config = dict(
    num_hidden_layers=13,
    num_key_value_heads=8,
    intermediate_size=960,
    norm_eps=1e-06,
    bias='none',
    tie_word_embeddings=False,
    init='orth',
    init_std_o=0.0,
    optimizer='muon_variant',
    learning_rate=0.0107,
    max_seq_len=1024,
    doc_mask=True,
    train_tokens=902600000,
    max_steps=6887,
)
MLP neurons of a small language model. Each row is named by its layer, matrix (gate and up: input weights) and neuron, and shows model dimensions 64-127. Each number is 50 + 15 x the weight over its row's rms, rounded and kept within 0 to 99. A neuron's up and down rows have the sign that makes its largest values positive.
After each neuron's rows, "fires in" lists the words (lower case) most often at its 100 highest values on Wikipedia text that the model never trained on.

L7.gate227:73 45 38 57 66 44 42 41 41 43 65 39 53 52 53 43 41 47 39 25 49 22 44 52 97 59 39 50 42 42 37 32 52 46 45 39 65 36 41 38 44 74 59 42 40 70 71 37 44 41 57 28 68 34 35 71 13 24 72 63 45 75 46 31
L7.up227:39 45 77 47 81 62 55 42 39 32 70 41 46 45 75 85 50 58 23 43 35 48 61 50 82 60 59 39 46 52 33 43 42 42 24 73 84 64 00 48 41 15 28 31 64 58 54 22 28 50 23 31 68 33 39 49 68 34 51 48 63 30 24 50
fires in: "his", "her", "early", "to", "until"

L6.gate177:57 65 45 49 81 34 45 61 62 45 57 65 30 67 44 59 44 74 49 64 64 46 51 63 44 60 08 46 54 52 45 47 61 62 33 50 65 59 47 51 45 58 59 39 25 63 53 54 55 42 33 58 50 62 20 24 32 50 51 42 48 64 38 57
L6.up177:48 60 59 33 61 46 44 49 35 47 62 37 37 59 46 42 66 59 51 62 64 50 25 31 65 52 42 68 50 51 23 57 62 70 50 42 70 38 59 52 54 38 55 31 44 99 46 36 36 79 44 71 34 42 73 61 61 47 37 50 58 52 20 56
fires in: "not", "to", "t", "or", "and"

L9.gate634:30 44 45 59 56 52 35 67 44 71 62 50 66 46 26 27 47 63 46 86 56 77 36 77 36 17 56 50 45 41 56 25 46 36 69 61 35 28 44 43 47 63 62 38 26 41 30 74 21 19 62 55 30 53 73 64 45 33 62 27 65 31 34 39
L9.up634:61 33 47 56 47 34 87 37 50 35 63 57 41 64 27 61 62 58 45 33 45 63 66 65 58 24 41 40 46 26 31 24 64 42 57 53 52 60 47 45 63 76 31 43 74 17 52 71 43 49 62 58 50 59 33 63 42 54 65 58 55 38 45 58
fires in: "the", "a"

L3.gate766:55 46 34 21 55 40 59 64 59 33 59 56 52 52 70 56 52 55 31 64 25 61 56 35 56 37 38 51 43 63 40 49 27 52 44 86 46 70 56 26 10 66 28 41 29 40 46 36 38 49 30 45 38 61 51 26 40 44 43 41 38 61 36 18
L3.up766:44 61 57 71 83 33 42 54 32 44 70 85 36 27 66 56 20 13 60 53 46 43 60 60 43 53 44 66 61 44 36 42 34 70 39 54 46 48 75 52 43 31 50 59 49 50 57 18 48 57 63 61 40 54 53 67 68 31 28 38 52 39 45 61
fires in: "west", "of", "nearly", "than", "over", "about"

L4.gate321:48 30 51 59 48 44 77 76 67 66 68 56 27 59 44 72 47 15 51 58 46 44 40 39 39 23 39 46 39 68 59 22 57 46 27 50 29 51 57 49 46 59 46 60 32 60 42 58 61 67 59 83 21 24 53 44 46 42 61 40 41 57 19 22
L4.up321:45 62 78 65 52 47 62 70 57 49 35 53 56 53 38 53 49 69 49 36 38 44 66 64 45 43 57 30 42 37 50 72 31 57 68 38 30 67 74 47 26 38 65 60 76 62 43 47 46 81 59 68 44 62 76 58 49 51 74 51 30 42 82 46
fires in: "to", "from", "for", "after", "by"

L7.gate150:32 43 52 63 55 46 27 50 54 60 41 62 17 47 61 17 42 37 26 45 49 58 57 38 60 29 36 58 43 66 29 57 60 49 60 63 25 47 75 58 56 66 75 79 43 61 87 35 39 45 60 68 79 62 31 51 58 56 56 37 60 43 60 53
L7.up150:60 26 52 55 60 54 35 59 29 25 70 75 49 69 57 61 28 40 30 44 56 58 27 73 56 46 47 56 69 41 59 46 64 56 54 47 52 37 68 54 41 46 54 44 46 77 56 63 25 60 81 58 59 62 60 68 42 62 39 70 67 35 42 43
fires in: "of", "among"

L6.gate43:66 47 57 44 45 81 51 61 53 95 57 51 58 47 39 54 47 37 64 37 75 39 54 59 47 05 42 33 48 64 55 54 62 62 64 37 46 70 65 74 47 75 49 69 24 51 40 38 51 35 44 54 52 81 19 95 54 69 51 38 55 65 44 40
L6.up43:69 53 65 45 51 69 55 27 43 69 63 42 65 42 38 50 50 36 59 37 38 66 46 35 47 50 47 58 55 44 41 40 75 41 08 69 61 55 56 18 30 47 76 65 53 48 64 57 24 38 79 38 45 52 29 53 32 34 62 50 61 54 64 49
fires in: "a"

L8.gate591:53 53 52 76 57 37 40 71 64 63 53 41 48 53 53 56 35 26 62 75 61 45 67 60 24 42 72 57 44 29 14 37 30 11 55 44 78 32 40 57 46 54 44 58 50 44 51 78 55 38 78 31 56 54 50 51 47 33 66 57 15 65 39 45
L8.up591:85 62 54 26 69 62 37 70 57 37 62 57 58 22 37 77 60 71 55 66 38 45 80 62 47 26 52 47 76 69 29 19 38 36 56 43 49 41 79 43 51 60 21 44 54 60 56 60 43 42 54 71 72 60 58 51 57 34 58 56 75 41 60 26
fires in: "of", "as", "also", "by", "to"

L8.gate682:75 61 31 58 51 65 67 57 41 35 38 35 49 75 66 39 49 63 30 46 99 58 70 60 48 64 27 70 53 56 62 39 51 25 50 60 50 47 21 61 57 72 82 32 75 30 46 65 57 27 79 48 45 50 47 41 47 23 82 58 78 40 50 43
L8.up682:47 37 71 51 33 46 42 44 23 43 35 71 79 46 28 48 54 31 33 58 74 31 50 34 40 45 45 66 78 60 53 67 40 44 32 79 86 76 41 48 51 33 71 71 61 62 72 29 56 49 55 15 55 53 49 56 33 25 77 54 50 45 65 39
fires in: "with"

L8.gate424:70 50 43 68 77 47 65 56 32 61 70 66 50 22 44 48 40 41 55 67 44 51 59 72 78 29 21 30 89 36 57 59 40 44 31 42 60 61 31 63 57 38 39 44 62 36 38 46 31 61 47 37 36 72 53 41 16 02 68 61 41 73 46 47
L8.up424:41 61 45 89 88 55 41 78 57 33 55 52 43 23 52 85 59 48 50 42 72 51 47 55 58 18 49 31 59 59 46 37 56 40 60 44 52 63 34 55 62 54 70 72 65 27 48 66 61 51 49 35 61 41 54 34 37 68 74 64 32 62 65 69
fires in: "by", "of", "until", "to", "in", "from"

L4.gate132:62 61 43 49 29 49 44 21 72 20 63 29 59 44 45 43 53 40 63 68 58 63 49 64 55 23 33 70 52 63 51 35 25 31 41 54 36 45 31 52 62 84 28 50 42 84 60 59 53 48 39 45 59 67 39 51 44 52 62 47 54 34 29 39
L4.up132:35 37 18 43 49 62 55 55 53 12 54 44 43 63 57 50 28 33 62 54 43 46 38 76 52 79 13 62 55 35 68 33 42 47 71 36 43 40 50 46 61 45 26 66 42 66 48 46 68 44 50 71 53 67 37 56 63 41 39 55 62 32 41 60
fires in: "of", "upload"

L4.gate395:76 54 67 58 64 54 35 48 52 42 50 72 67 59 57 26 64 37 33 39 63 25 40 39 80 49 52 33 20 77 49 56 41 29 83 18 61 62 16 51 54 33 39 30 48 41 36 40 64 48 33 62 34 70 19 53 30 49 35 55 78 74 64 48
L4.up395:39 57 74 69 65 62 21 65 58 48 48 32 36 55 30 49 81 40 41 53 59 33 49 53 74 48 48 48 68 44 49 43 64 49 53 56 42 66 50 38 42 53 77 47 52 31 41 41 51 70 42 28 52 24 80 52 32 19 46 37 19 43 57 50
fires in: "for", "of", "in"

L4.gate14:55 63 40 40 73 54 55 29 77 53 83 50 54 26 69 59 49 46 58 63 77 47 46 41 46 44 62 45 39 58 88 51 39 51 81 84 40 56 52 34 36 56 63 33 59 55 44 38 48 53 63 50 75 59 44 41 25 46 69 28 63 41 36 47
L4.up14:55 43 63 37 60 50 28 63 32 70 30 36 56 61 54 69 60 68 58 57 49 44 32 42 50 56 25 37 38 51 36 41 68 46 60 68 56 41 47 79 61 42 45 60 40 61 37 63 64 27 29 63 58 50 41 66 62 42 40 51 79 26 30 45
fires in: "as", "including", "of", "include", "from", "like"

L8.gate64:25 36 59 83 67 60 36 54 63 59 69 48 14 52 44 37 32 30 45 27 36 30 12 40 38 35 48 38 43 67 21 65 58 22 59 26 40 46 50 51 48 79 18 62 71 22 39 73 56 58 71 51 60 70 46 52 41 47 56 55 33 67 86 55
L8.up64:48 42 68 39 43 49 52 42 54 23 83 58 67 69 44 50 19 53 23 46 86 54 64 42 17 50 37 41 56 44 23 49 46 46 62 56 48 40 28 49 75 64 34 41 55 53 50 44 41 61 77 45 44 27 51 29 35 67 29 38 60 44 30 46
fires in: "of", "captain", "team"

L8.gate160:63 47 29 61 22 56 36 39 73 42 40 42 71 44 51 45 40 28 51 36 46 37 39 59 26 51 52 42 54 70 74 56 54 58 52 65 71 68 53 52 53 50 66 53 46 51 44 55 45 49 80 66 59 59 68 56 66 61 37 50 58 40 75 29
L8.up160:58 65 67 33 58 57 27 73 50 43 60 56 47 59 81 58 57 51 58 55 53 23 54 33 62 64 59 61 54 38 59 50 47 34 79 49 47 52 32 41 54 35 35 65 28 73 30 38 66 96 28 36 54 60 52 43 82 39 57 68 50 37 47 45
fires in: "were", "was", "grew"

L8.gate9:74 66 50 69 27 66 51 29 50 50 42 50 48 22 28 38 53 31 43 53 50 69 50 73 58 63 76 62 57 48 62 75 66 04 43 58 64 58 28 70 44 58 17 60 46 45 45 37 67 41 55 63 45 64 50 52 26 71 77 44 61 38 76 37
L8.up9:56 47 44 64 44 55 56 49 44 68 76 75 54 56 52 64 50 33 59 76 81 46 44 62 57 57 48 80 34 56 39 49 30 37 54 55 49 26 62 49 53 43 24 08 37 62 44 34 28 55 54 40 36 60 50 65 57 48 52 82 41 64 63 36
fires in: "the", "was", "as", "became"

L8.gate623:60 37 30 53 12 41 40 71 28 47 37 28 45 86 68 44 51 62 35 51 32 78 45 52 56 38 50 56 40 36 35 34 63 45 93 43 33 59 58 60 64 87 61 51 23 63 50 52 53 58 45 61 29 47 37 49 44 40 47 49 18 48 39 17
L8.up623:54 64 69 56 61 48 58 72 50 37 32 46 44 40 65 38 54 61 35 51 52 61 34 51 31 71 79 60 54 51 55 32 50 62 42 26 67 40 88 48 31 70 51 55 50 63 76 45 52 35 24 39 77 66 30 34 54 27 77 62 57 40 42 00
fires in: "the", "a", "an"

L6.gate740:75 54 55 42 51 53 54 57 58 81 50 44 43 59 48 43 68 49 91 72 72 66 40 57 32 66 45 42 48 29 31 44 33 61 72 57 69 53 30 29 62 47 70 71 63 85 37 42 27 49 81 42 59 51 42 57 52 33 44 43 17 46 76 60
L6.up740:74 46 38 52 45 88 48 40 35 62 57 69 43 63 53 51 55 52 94 68 63 59 59 40 53 14 35 64 61 38 35 32 64 46 44 41 47 39 55 33 63 51 53 46 56 64 53 42 21 46 92 90 54 42 41 50 35 64 48 56 31 50 64 43
fires in: "to", "after", "of", "following", "back"

L9.gate394:44 54 40 62 55 43 57 49 36 44 44 26 35 59 39 58 47 51 56 41 44 69 55 62 72 56 34 26 35 46 34 52 42 28 60 60 68 45 53 56 66 50 67 46 54 52 51 40 21 71 38 64 33 58 43 32 45 38 51 57 78 43 70 00
L9.up394:70 63 41 41 76 58 34 36 82 56 40 37 43 28 85 31 47 52 36 17 70 16 49 81 46 68 52 41 45 50 53 32 27 28 50 43 50 40 24 54 60 40 24 70 69 59 59 65 51 57 56 43 32 64 23 46 47 40 42 43 49 34 77 38
fires in: "as", "the", "shanxi"

L6.gate237:45 53 65 52 30 48 34 69 52 63 50 84 67 40 56 71 48 43 83 45 40 75 27 41 58 63 64 17 38 14 27 43 33 58 56 70 49 52 53 59 38 36 44 44 32 87 84 43 43 72 50 42 41 35 43 51 57 57 86 35 47 55 42 63
L6.up237:35 57 56 71 82 46 56 81 30 54 43 56 41 60 72 58 70 48 48 58 75 36 63 61 70 58 47 60 32 95 61 37 53 51 37 49 18 47 52 53 57 56 40 62 46 51 49 42 46 45 92 55 46 65 94 33 43 55 43 60 46 47 29 54
fires in: "after", "during", "time", "war", "though"

L4.gate440:53 54 50 71 57 45 93 35 53 40 32 59 58 55 66 48 29 42 61 23 74 80 67 16 58 71 39 54 61 69 44 46 65 68 47 81 43 30 46 26 85 51 72 46 40 57 43 69 75 23 34 37 56 66 48 70 52 61 56 71 48 60 48 50
L4.up440:47 31 43 84 68 28 73 34 21 53 44 79 45 28 23 69 53 45 76 43 88 39 29 58 40 46 60 55 70 50 23 27 43 71 58 66 43 55 24 41 55 48 50 61 45 50 83 49 39 33 32 28 49 87 52 38 35 78 34 56 48 62 75 51
fires in: "and", "but", "however", "while"

L7.gate113:35 50 18 61 55 48 46 53 11 45 52 60 30 42 56 56 29 45 50 43 62 60 40 38 56 29 35 51 51 51 19 67 49 51 42 64 54 69 52 65 42 52 45 58 54 35 70 37 48 29 70 47 41 44 63 43 69 54 59 87 60 27 43 21
L7.up113:38 73 55 75 47 66 41 65 41 46 59 42 79 40 66 66 56 49 46 43 54 44 63 39 41 18 27 66 71 41 00 42 46 75 50 48 46 45 25 37 48 62 49 30 35 48 60 50 41 13 57 29 50 48 39 24 60 56 62 19 42 49 46 50
fires in: "and", "to"

L4.gate284:18 63 61 43 41 57 63 75 63 62 43 53 67 48 22 67 46 44 44 47 42 54 41 46 38 46 23 61 51 23 34 28 53 57 53 63 42 70 32 67 52 56 24 54 50 47 64 16 60 66 59 45 46 30 66 38 49 31 72 70 27 47 29 24
L4.up284:67 63 52 44 57 59 54 63 40 41 38 39 43 26 70 63 27 54 29 89 41 69 74 45 46 50 54 47 56 45 57 38 56 29 56 36 55 48 41 40 65 75 59 67 53 49 65 49 47 42 68 72 56 51 71 37 23 70 51 47 26 45 29 66
fires in: "to"

L9.gate396:40 41 65 50 60 59 73 54 49 75 50 37 32 57 35 18 56 38 32 30 62 66 62 72 51 67 83 46 40 31 68 39 52 64 65 61 68 63 56 80 56 50 70 44 52 56 66 52 52 53 69 63 45 49 41 67 33 68 23 38 53 39 38 00
L9.up396:55 47 41 51 62 55 37 48 33 61 10 25 73 50 50 41 51 40 33 57 50 59 50 36 42 59 58 54 54 36 67 36 63 45 56 57 35 51 47 53 47 60 43 20 40 24 42 47 43 51 38 42 36 35 27 44 59 43 40 61 48 53 51 32
fires in: "a", "the", "an"

L4.gate310:43 50 53 47 56 63 57 49 60 50 77 53 52 56 47 34 65 46 71 46 46 65 36 49 79 73 44 48 52 32 64 50 76 33 31 48 68 57 54 45 59 41 52 28 22 51 46 30 76 57 31 56 52 32 64 48 68 75 64 57 49 60 60 74
L4.up310:62 56 50 44 57 57 55 36 92 47 68 59 28 66 46 48 21 55 61 53 59 60 68 51 18 61 67 37 32 53 37 21 76 59 37 60 52 45 74 55 59 57 54 44 70 49 55 67 41 52 57 71 30 82 30 59 43 64 60 55 24 60 31 07
fires in: "not", "later", "well", "however", "to", "instead"

L9.gate357:65 40 33 60 30 66 66 59 43 42 47 31 56 42 84 38 57 64 52 61 68 75 29 51 42 64 23 48 29 52 53 41 20 43 59 58 49 45 40 50 50 84 55 15 49 22 60 47 52 59 50 51 24 59 48 52 47 60 48 65 56 62 39 24
L9.up357:50 76 57 73 51 71 63 27 66 53 69 59 30 65 40 44 78 44 47 31 64 81 74 26 74 73 40 31 52 20 35 59 59 28 63 64 33 41 55 57 48 65 45 47 42 31 53 46 41 27 33 49 32 61 38 56 55 56 54 32 48 62 43 36
fires in: "the", "s", "his", "my", "a"

L8.gate91:65 63 44 67 21 40 42 36 62 40 50 41 48 46 43 88 66 72 62 26 42 47 47 22 49 48 30 51 28 41 48 65 36 53 64 44 57 66 56 36 43 78 28 58 57 43 51 34 45 76 57 59 39 58 57 28 61 16 73 44 59 57 37 53
L8.up91:50 38 35 68 70 53 62 59 44 23 63 61 54 35 51 60 57 42 43 63 48 76 42 68 53 46 62 56 57 75 30 54 45 63 40 18 42 36 58 72 67 46 26 20 76 68 40 36 54 66 81 60 85 39 55 38 60 60 57 19 56 45 65 63
fires in: "university", "school", "to", "early", "not"

L4.gate579:47 40 46 36 52 20 81 06 51 62 47 38 38 39 52 23 51 62 45 39 50 43 58 28 35 38 48 50 31 49 73 38 48 54 51 45 41 48 66 44 60 19 58 78 55 46 74 32 69 33 40 59 32 30 82 49 45 54 60 47 77 73 52 18
L4.up579:16 40 59 55 58 27 50 26 64 26 71 50 49 79 69 58 27 42 52 44 61 49 70 50 39 33 42 47 44 60 09 54 52 44 55 42 39 44 53 60 58 54 53 43 39 36 35 42 27 36 43 48 00 64 43 40 36 72 54 52 32 52 50 29
fires in: "to"

L3.gate483:60 51 55 31 56 66 66 22 40 34 85 46 57 62 38 19 24 72 58 44 43 16 36 94 67 48 26 69 42 12 46 43 66 58 52 42 60 28 19 39 52 86 61 27 27 34 72 48 72 26 51 50 59 46 78 25 52 51 61 50 67 46 31 30
L3.up483:53 61 46 60 37 45 49 45 60 38 48 86 37 41 74 20 71 65 75 36 60 37 74 34 59 69 58 45 46 11 53 40 40 41 63 69 42 50 48 37 45 66 72 80 43 38 31 59 60 59 31 51 29 49 68 84 31 53 57 42 66 50 47 48
fires in: "their", "his", "its", "her", "my"

L6.gate158:46 47 50 42 49 61 41 45 53 51 44 47 71 68 42 48 63 48 48 56 42 35 48 39 43 59 51 52 77 57 34 41 37 63 66 67 73 80 79 44 29 65 20 52 57 35 31 56 52 67 48 61 39 92 37 39 31 48 34 55 43 44 55 38
L6.up158:45 60 66 50 54 39 60 62 47 24 40 69 54 47 44 49 39 44 58 46 36 29 45 09 67 46 41 35 55 72 30 38 59 57 49 46 36 81 51 53 73 51 39 70 53 56 49 25 44 57 56 64 53 54 40 47 53 35 61 31 63 73 43 33
fires in: "to", "in", "of", "through"

L7.gate4:52 47 45 31 37 33 69 24 51 38 41 62 29 24 80 61 43 41 32 52 30 36 47 83 47 77 50 36 67 37 43 29 47 66 59 42 26 47 44 73 59 46 39 53 50 60 58 82 40 67 35 38 81 71 48 35 59 39 25 45 59 19 64 29
L7.up4:39 21 34 56 37 46 57 68 50 33 45 62 53 99 74 58 38 61 41 61 67 53 68 31 47 67 30 49 34 59 69 63 37 38 58 39 13 35 62 44 51 50 71 59 68 25 57 40 61 30 72 63 69 48 34 56 22 22 59 47 42 41 76 44
fires in: "of"

L6.gate910:23 52 70 29 58 22 43 68 46 57 35 61 39 40 76 39 59 37 64 13 79 44 55 33 41 19 37 57 51 44 52 56 81 49 36 51 19 52 76 49 44 47 61 45 21 49 50 47 30 33 52 25 39 36 62 70 33 85 49 48 57 76 48 57
L6.up910:55 48 47 60 50 49 40 55 77 52 63 32 70 70 46 64 60 46 11 39 51 27 64 38 31 26 39 55 68 49 54 33 57 68 35 72 30 45 77 49 29 42 57 36 54 39 50 42 39 74 32 34 40 79 76 44 54 49 47 41 40 51 38 31
fires in: "to", "for", "at"

L9.gate457:46 39 48 74 43 45 70 30 32 56 64 69 46 63 21 37 25 60 55 61 54 49 38 54 68 55 39 41 82 72 16 71 50 57 49 15 51 61 37 51 61 65 75 57 54 35 59 47 43 28 50 64 71 73 27 40 42 64 49 39 30 67 55 61
L9.up457:42 34 53 49 65 54 48 39 44 48 41 30 72 65 25 47 75 30 71 63 72 32 25 31 68 41 48 43 81 64 26 49 64 62 57 58 48 76 40 40 65 33 27 45 57 73 52 60 46 90 48 32 43 49 49 45 59 41 42 46 76 62 37 55
fires in: "and", "or"

L6.gate584:66 63 45 34 45 46 62 21 56 35 55 45 47 40 59 50 28 68 35 36 72 66 48 42 25 50 56 29 61 70 44 61 72 25 66 35 58 10 36 65 54 44 09 61 71 42 27 61 58 67 71 58 69 53 52 57 47 65 65 47 64 76 50 54
L6.up584:66 47 59 46 52 38 58 49 70 41 65 35 38 70 62 56 74 69 20 59 69 68 41 66 42 54 47 42 50 43 33 50 48 58 60 62 50 62 56 34 53 50 42 80 61 48 30 78 50 49 56 79 49 43 38 45 38 64 63 46 50 60 56 63
fires in: "of", "with"

L7.gate184:66 44 37 50 43 31 29 70 40 51 56 69 34 46 19 53 23 44 50 26 42 44 43 33 62 30 50 38 45 56 14 14 50 45 37 23 72 39 28 45 55 83 42 49 37 65 45 58 44 57 66 31 57 52 51 42 26 55 78 67 60 36 50 40
L7.up184:30 25 59 37 88 55 36 23 50 45 80 36 69 40 46 72 71 32 68 31 54 48 43 13 55 59 51 39 72 40 70 65 51 30 76 78 53 55 56 46 34 61 35 62 50 64 37 48 30 59 52 40 49 26 57 38 80 85 56 44 73 36 68 37
fires in: "in", "from", "to", "3", "of"

L8.gate568:69 70 56 44 51 59 53 50 45 68 31 72 28 55 71 23 74 67 59 53 49 62 74 51 43 47 53 40 29 24 30 35 43 36 69 56 41 41 55 31 38 59 59 65 45 56 74 52 51 39 27 34 54 85 45 41 56 07 53 54 78 45 25 72
L8.up568:50 46 33 50 59 69 87 49 55 51 45 63 37 42 61 32 73 46 40 62 38 58 45 59 57 41 59 71 30 34 35 49 55 49 26 57 34 30 78 65 76 50 47 38 31 61 45 86 55 85 50 23 71 72 25 45 39 50 64 65 31 56 51 28
fires in: "an", "one", "each", "any", "this", "which"

L7.gate48:55 69 27 51 73 62 59 39 55 54 42 53 37 47 38 56 68 50 60 61 49 54 30 43 42 51 28 40 61 73 38 23 39 74 48 48 53 50 38 66 42 60 63 48 51 37 53 31 73 49 67 29 65 69 56 45 60 53 53 29 34 28 30 35
L7.up48:59 44 34 50 49 35 56 76 52 45 59 73 44 42 54 42 25 45 44 67 58 60 35 58 52 41 46 23 83 59 48 60 56 57 55 98 53 46 51 56 56 73 50 47 44 19 54 57 78 58 71 35 61 59 40 33 43 74 49 31 50 50 29 26
fires in: "of", "on", "to", "from", "near"

L3.gate689:74 61 49 57 42 36 48 44 52 51 56 34 49 58 82 58 42 53 26 46 51 60 42 66 34 65 39 59 44 28 61 35 62 33 64 66 30 35 41 42 58 75 85 67 52 65 52 46 57 60 50 37 37 51 43 48 60 76 67 76 38 54 38 58
L3.up689:53 31 48 28 56 57 44 61 36 57 66 01 33 41 46 34 44 63 54 45 62 59 85 52 68 66 39 43 82 52 52 36 61 59 29 58 81 64 36 44 61 37 58 32 35 04 38 39 42 37 61 49 42 49 67 43 57 53 73 43 54 69 52 53
fires in: "his", "s", "her", "its"

L8.gate149:62 56 53 42 34 35 39 49 40 68 27 60 53 33 68 24 26 17 63 36 42 75 57 52 62 77 47 47 48 49 86 56 28 57 37 44 48 53 48 47 70 56 46 26 42 62 40 42 28 46 60 27 42 88 79 67 41 33 43 78 70 35 63 56
L8.up149:62 51 56 46 52 33 67 53 31 30 33 46 49 33 77 41 29 75 34 49 49 26 45 36 78 61 52 50 54 37 84 49 17 56 53 52 41 56 73 58 38 69 56 28 55 58 42 45 60 58 73 34 40 60 60 99 68 45 49 76 46 44 35 41
fires in: "is", "was"

L8.gate267:46 77 30 41 57 38 62 45 67 74 42 52 47 47 52 66 54 52 62 65 74 90 36 50 43 44 49 37 23 35 60 19 54 43 55 62 50 60 59 81 45 48 39 57 55 46 29 51 62 51 38 83 27 56 47 66 64 47 37 56 40 32 32 23
L8.up267:36 25 55 33 59 59 27 51 63 55 47 46 45 52 60 59 50 46 55 68 69 35 50 48 31 54 82 18 40 59 31 45 41 58 59 43 48 49 66 34 53 39 62 31 61 72 41 39 28 58 58 43 29 43 34 58 25 37 65 65 66 41 56 54
fires in: "a"

L8.gate823:51 06 44 47 55 42 44 54 23 57 66 64 51 36 44 51 60 45 45 51 60 62 33 52 48 13 40 44 45 24 23 66 93 72 68 05 32 61 40 69 64 66 33 75 47 45 31 55 58 27 52 55 51 78 42 51 37 51 56 42 41 66 84 27
L8.up823:48 77 54 38 49 15 62 46 55 53 35 55 70 52 61 58 60 51 51 31 63 52 64 42 46 60 66 51 38 43 43 34 35 52 32 27 60 49 59 68 20 72 26 44 43 62 50 42 43 41 60 20 59 67 53 60 46 51 55 59 54 50 40 64
fires in: "for", "by", "a"

L9.gate564:44 39 56 73 60 51 57 40 40 65 51 75 48 39 42 49 43 76 31 36 48 49 36 22 54 51 60 43 61 61 30 57 60 45 27 66 66 42 62 69 59 51 41 34 46 50 60 44 62 28 66 52 39 53 47 58 49 49 34 55 66 67 52 54
L9.up564:31 69 47 48 48 21 73 74 48 42 81 57 51 59 56 28 49 40 84 46 62 41 59 43 43 48 62 42 44 55 28 39 59 68 36 58 45 75 46 59 48 51 60 64 35 39 44 39 38 49 33 23 40 52 50 36 90 81 87 35 35 51 32 44
fires in: "and", "he", "they", "she", "then", "but"

L6.gate407:59 63 59 47 58 35 65 33 46 62 29 37 73 35 42 37 63 64 53 55 60 40 52 42 29 35 53 15 63 19 23 63 69 67 63 33 84 71 59 55 58 50 64 52 51 46 40 36 29 74 34 51 08 53 34 41 45 57 43 74 42 51 47 81
L6.up407:46 21 88 73 29 57 63 46 58 53 47 30 64 64 51 45 45 65 42 42 49 23 60 47 51 39 34 58 48 60 41 39 51 57 49 30 21 24 50 33 42 48 57 50 32 52 39 22 79 60 42 82 78 82 47 15 40 42 48 48 42 39 34 41
fires in: "of", "such", "at", "facial"

L8.gate781:55 64 51 66 27 47 42 43 08 40 52 54 48 42 30 16 21 66 67 35 60 41 51 50 95 36 45 67 42 51 54 47 74 39 38 83 62 68 54 48 62 50 48 33 42 48 79 40 50 61 64 58 23 39 21 29 71 54 58 78 27 51 52 30
L8.up781:66 58 40 50 38 60 37 57 10 51 47 56 27 49 53 43 46 49 76 64 49 79 49 43 26 43 56 62 55 50 33 50 34 67 50 44 45 65 63 17 70 36 46 57 66 56 77 48 63 30 50 44 50 50 58 41 46 23 38 59 41 47 74 00
fires in: "the"

L9.gate265:57 39 33 45 55 27 27 62 56 30 58 09 43 40 42 33 53 45 33 32 65 81 75 41 38 48 51 54 47 56 37 35 43 41 54 58 60 47 66 41 59 79 37 57 52 34 74 44 36 51 28 85 23 52 48 35 91 44 67 83 54 36 63 12
L9.up265:38 15 48 57 49 57 18 63 32 63 67 56 40 64 56 50 54 33 56 64 34 41 47 59 36 60 53 50 53 41 57 29 32 50 64 47 43 68 20 64 35 71 58 20 53 46 59 49 44 33 58 67 49 50 30 32 46 48 51 65 31 34 84 34
fires in: "with", "had", "have", "has", "born", "of"